From a checkpoint of a small transformer trained on Wikipedia: 5 heads of 64, 715M tokens.
MLP neurons of a small language model. Each row is named by its layer, matrix (up: input weights) and neuron, and shows model dimensions 288-415. Each number is 500 + 50 x the weight over its row's rms, rounded and kept within 0 to 999. Numbers have three digits each.
Before each neuron's rows, "fires on" lists the tokens most often at its 100 highest values on Wikipedia text that the model never trained on.

fires on: "c", "C", "Date "
L5.up1186:593588515494515545587603490485447482571490520548445569491404514575431467564462514533456491552504558471438440491532520525423538355474553442485454398494554472519512438481503533485519477539434475465587559419546464469563558560569386488531495571542531573499446441560527449467575403524502396583461494469512478592482495497439545464551434498478504472506557596485508515551551478479544452532467

fires on: "0 ", "in ", "into ", "attempt ", "to ", "entered "
L8.up411:491468547509531485479526463416573429537523553557484463545426513519459420581593505496548511437644486429591585439523506534449533424473531480532508465496423455607391535556563382479384418533426530483420525528518574483473520577439539550572432547463458554525551466606531560484510548566452433469560451518473429372475483530498470577524460465533509418494471427491497549475476526520557444537596

fires on: "ed", "Raj", "id", "s", "ord", "rid"
L8.up1231:489530469433523558538480510559525502476470630431489518466538546463616467483523509506481498447442517476531549527478552466435474556483483548534569552369538475594461523509511486434490538484504524484424483525541454569506473529472479500512552586466470587371474487431443482473470475493508459353486438550547423503462495552520531564562567517476452519597626466408568515442371545449477570420627

fires on: "g", "K", "sp", "k", "ok", ") "
L8.up934:424602517547491558513615420499564556491559403493370473466486484435443458610606522450473485398473494516453563398519488518542441462469527499530607555423517440483537554533480455531514480509429537530549522560542464550567547466492533420543523473480488528520418495548433557531585487481549473521429492538504371451521541577506498469523497400434425530529404556589482451590498503541542488559503

fires on: "and "
L3.up577:546557520471510427605489449380423508531485491468591417513548551557441596469470519547504450520501509564484538509537537529516476516571424419539503539451499509486489455487458465546512538589522481503476493580565540432538463515516579429499573489532509441521443513593508483542465441514442496479518475490530531505487503496375507452403536528460567511440591505574506565564429514506490463510504

fires on: "to ", "of ", "for ", "in ", "with ", ".\" "
L8.up1470:512482429571450436468560475489525586621436498545607460470449554472535519464499530568482397410505582510604458402570548525531470480431451517536473531471454529513489495603530463445474456449437522497562472541555500533533479511516433542499499562461577480437542560618536514529475472493510432536544372575544426389491513479461435505480481437504472451529501444439514532437415382571561516383472

fires on: "ical ", "ual ", "tic ", "/", "-", "tural "
L3.up1492:507524551430354488613442448504564494485489453407485459504427490509500503456428449513501499472533492462479475489383615444410572477470503516569508432437527522393578470459542488522525475491496519456453467498478528373523446483401489453566591695481459382535478457524580580510539476478474449469540472441484477499475461432454580499568447434508522487547444505486563528373460503560487554572452

fires on: "k", "El", "K", "Andre"
L8.up712:433472476544497543515493369613639530517563442570436407389485521505521542523462507530512482449423641533488451460503437511467529528481474440514440515494513532431584498548494521498469560432540497434515521591533408503495486466435514579493526505549431474493397495525441526545521445423430577429408503546500511381589569476486523500502568537536425465577460502458515532509478472464523486598593

fires on: "and ", "\n\n", "ate ", "w", "to "
L8.up1188:481528502494503417518518502408477478522504535453598487458444501584440472489478546474510494455513488549529535472503407499533502485546489497559464526514461518498519444442549478528513579397481450420546492509568593580448513533550500581484562534459569485478541519492504496487423456541425519552459519499453449445475433539502515442429548537419461489619538415484607578538377474444522492498453

fires on: "anc", "Cup ", "Cup", "ron", "fin"
L5.up402:504526512569423454513536406504507408492533538529535509513452503470527440556451555548548517427410499457478512579493483513557503450380555469514438365540411567499473458566526449523492562413559571435451509544440371461520457577523553522551424524533528472517483508527496520456526562509398476538453491489484584510549455570475491558502621520464511495521421511493544503508488428468442435438552

fires on: "C", "es", "ed", "c", "goals ", "career"
L3.up131:507496493512411516562556515521530544492462536474511559549485605411400557490452466554501528497482473471477430452432567534488477494487566519498494468512535415500468488462480472429512485449452556529537558491495463485505545568519460562462597515505468523553522437506459448519475474542548534519518480430536595575465481531541466394507348548473489472517462589462514448566518482463484393472483

fires on: "10 ", "T", "30", "large ", "more "
L3.up723:476401486600507491571509476530475425482479436463573511532453481490465493614554536554446464550451596427486545457525582527490510524458470580419370460476509636515432511454584511489544544612477542517497559492585505598516449603427551441562550445570571437459553417398463464488535540437437483462601513477596523400445526557515467493420515463570441610529474424387516459455609476480563423565512

fires on: "ual ", "International ", "ical ", "tural ", "Civil ", "ative "
L5.up176:495436505490426545494460493392571535497521533547493494594562516495505504447447438472509503504457508441557478502396597432464495503559444573385582468463620584514600531551541446492479494497530583478459476482498459494601443585428464543515511580473509483456421487524458518518618583455465436521457486556482521523416437476600520448461502525525497536440447497483522542453453549473530528409577

fires on: "in ", "on ", "and ", "all ", "as "
L10.up791:533497445518497464545492564498471541584475530410514427500439531539430464516519510478617510531471391542516498416493557427513474538442554555558484435564481483451393508444498477542468576524469454529540424421525566423423502464444465511547482629570527474510476510550571460517528410484460554409545528563426507499398487495408479500506438499486495484466491540418386462446480424478516416544498

fires on: "in ", "at ", "one ", "on ", "out ", "("
L8.up1006:456438474513520509561524517446408501630477478483556443505553551480481490541429531446458465524390339555547499447439527455519456448420568561554463531437492505488430544471470498433547553463551446398482542422450521478503388462621554618467482590501506458516452489518560471519477423531502486424465513563523452502511452526512503469503514542566444526457502494519497544459581554543526553459494

fires on: "ine ", "A ", "An ", "its ", "Four ", "our "
L3.up1325:508365492468470484446522588464449480529434501554478542531452487565590453452475468566505462416499435509479486474422523532505498483444573491486465547450470456473479486506498453453439475504587509490495452490561678526447506489469451396526481508483556456559550474456625476402529521533504436408472482524519476515493459617587562457403517488441490484528496516467452511521514499498494422470528

fires on: "\n\n", "|", "o", "time ", "contr", "that "
L8.up154:482513470523583529591572520477501502401492623419518541533495608594568461509498545523497494434397494539430511521516550477534545496478546548561541498478536504492459427467453461503534490488521495522597495543537533489493578466455579599446390557431515564530513562458448437457540438499413501432534486445560519542485528652596529410539653475501384466555545490434400479549500520544552539463527